{
  "n_head": 8,
  "lr": 0.00117,
  "beta2": 0.98,
  "lr_head": 0.00794,
  "warmup_steps": 230,
  "decay_fraction": 0.893,
  "decay_shape": "sqrt",
  "train_tokens": 365500000,
  "steps": 11155,
  "dataset": "wikipedia_en"
}
MLP neurons of a small language model. Each row is named by its layer, matrix (up: input weights) and neuron, and shows model dimensions 176-239. Each number is 50 + 15 x the weight over its row's rms, rounded and kept within 0 to 99.
After each neuron's rows, "fires in" lists the words (lower case) most often at its 100 highest values on Wikipedia text that the model never trained on.

L6.up249:48 71 30 62 57 36 50 36 45 48 57 22 65 62 48 36 73 48 22 29 45 74 53 58 42 47 65 21 39 70 48 61 37 53 47 54 61 36 86 61 22 37 54 48 59 69 19 51 42 49 44 46 25 56 48 29 46 77 61 52 35 01 52 21
fires in: "some", "many", "several", "germany", "career", "life"

L4.up190:30 31 42 44 82 65 81 50 66 54 55 32 34 76 38 17 65 38 42 29 40 79 53 66 46 44 74 59 52 64 47 35 37 40 39 51 51 34 83 34 18 49 52 47 63 61 48 81 76 61 52 33 48 41 47 40 65 64 39 75 65 67 43 45
fires in: "many", "later", "film", "played", "making", "germany"

L6.up724:55 90 37 55 53 25 50 36 35 36 49 36 84 68 58 47 55 54 30 57 36 46 44 57 43 35 58 42 54 64 44 72 50 45 36 55 56 35 64 68 20 28 53 29 62 57 36 63 38 37 59 58 14 38 47 31 44 62 54 27 53 00 49 28
fires in: "career", "born", "appeared", "had", "government", "appearance"

L4.up503:53 44 48 42 65 44 49 40 45 70 69 23 35 43 45 41 61 46 39 31 44 74 59 73 52 47 78 45 50 55 46 32 46 46 51 49 52 40 59 80 26 48 71 53 71 64 30 51 61 49 59 29 36 34 51 26 58 70 39 71 46 35 36 44
fires in: "many", "later", "well", "native", "career", "germany"

L5.up830:62 65 54 60 63 56 62 50 38 89 39 50 43 67 48 48 53 47 59 77 37 57 75 41 42 45 51 45 51 39 43 50 88 45 46 58 60 40 65 56 53 72 62 28 40 65 65 61 33 69 58 42 57 39 35 46 64 23 44 58 42 40 54 43
fires in: "the", "by", "in", "from", "with"

L4.up713:59 59 68 42 40 40 55 45 35 36 41 70 59 28 40 58 11 22 52 56 62 28 87 39 55 84 44 66 52 35 54 32 44 32 34 60 38 55 22 78 85 33 52 63 68 63 48 61 53 57 39 65 55 52 64 50 34 76 62 48 61 72 67 38
fires in: "known", "named", "when", "over", "claimed"

L5.up60:45 62 77 22 72 57 62 34 50 86 38 37 51 59 30 44 49 27 77 54 26 23 82 74 44 47 53 44 58 33 59 54 89 59 52 49 52 59 57 52 38 70 56 38 48 60 28 52 41 51 66 62 56 54 43 49 61 30 54 52 33 42 55 40
fires in: "the", "to", "a"

L7.up624:56 43 38 29 53 64 07 21 49 49 44 46 93 62 40 73 65 54 36 30 33 73 65 37 40 39 54 42 63 54 68 12 74 42 53 45 70 56 46 57 62 35 75 40 39 54 65 59 53 22 62 27 36 55 42 53 52 13 33 66 53 39 56 31
fires in: "of", "the", "to", "in"

L6.up375:51 79 37 61 62 43 53 33 48 39 47 40 71 62 60 55 65 48 66 44 42 44 43 49 48 39 62 30 53 61 62 56 32 63 43 53 23 48 51 68 41 44 51 37 62 59 49 40 64 29 48 64 26 49 51 30 44 55 62 44 62 25 27 10
fires in: "born", "you", "only", "than", "government", "states"

L6.up191:52 63 69 43 80 33 72 55 40 59 45 25 83 60 24 38 46 56 49 53 45 42 66 40 44 42 48 57 66 56 90 64 51 31 45 34 71 65 45 30 42 77 68 46 56 63 33 47 39 52 62 61 56 42 30 43 47 57 46 40 28 68 46 33
fires in: "the"

L6.up999:48 54 59 29 66 38 54 37 51 35 40 42 56 52 53 71 34 48 73 24 50 24 85 65 63 36 76 38 46 59 87 27 27 43 41 47 27 57 20 63 60 54 57 47 73 45 75 51 62 41 47 81 34 44 48 58 55 29 61 59 60 84 57 54
fires in: "minister", "school", "other", "named", "another", "west"

L5.up907:46 43 37 37 68 39 58 48 50 58 46 66 49 66 55 63 34 41 67 48 42 43 71 43 35 71 51 62 68 60 42 17 48 25 58 55 45 57 45 88 61 37 56 47 57 54 54 51 60 54 77 87 29 16 36 39 21 20 37 58 52 53 32 19
fires in: "built", "released", "based", "back", "last", "known"

L4.up113:72 75 84 48 65 49 55 48 51 47 46 54 57 50 43 43 32 34 83 62 43 43 99 65 67 67 57 60 46 56 50 47 58 50 44 47 50 59 31 68 73 55 59 40 73 59 66 79 72 55 43 84 44 42 61 60 48 66 54 39 69 76 94 59
fires in: "when", "located", "named", "other", "another"

L7.up332:48 49 32 53 41 52 29 35 53 49 54 67 49 52 61 67 64 52 44 88 31 50 46 49 48 21 50 52 84 60 63 53 73 45 32 46 53 38 57 41 69 45 62 56 56 44 53 59 43 49 71 58 34 20 48 50 53 20 44 55 72 54 63 77
fires in: "from", "with", "on", "by", "to", "in"

L4.up201:41 64 63 35 47 46 66 43 79 50 54 55 50 72 32 22 40 53 45 47 20 75 85 37 56 34 69 52 66 79 45 52 59 49 54 27 61 42 78 46 29 64 50 45 43 66 34 55 43 60 53 40 28 57 39 47 51 18 41 48 48 66 49 27
fires in: "several", "although", "near", "despite", "since", "while"

L5.up553:73 41 76 59 31 59 54 30 40 33 40 38 77 66 35 62 24 52 30 39 48 75 64 68 51 33 43 70 75 54 40 34 41 35 46 82 55 50 65 67 55 36 68 53 35 37 47 44 55 34 51 58 61 74 61 43 50 46 56 80 30 50 35 41
fires in: "of", "to", "both", "that", "which", "against"

L4.up243:42 54 22 47 55 59 41 50 52 55 54 46 41 67 47 47 60 38 36 34 43 69 42 56 21 56 57 59 51 71 23 41 40 31 67 61 53 40 81 62 27 26 49 49 60 70 39 88 64 46 74 33 41 41 58 41 56 67 30 76 39 52 21 39
fires in: "many", "individual", "now", "several", "germany", "first"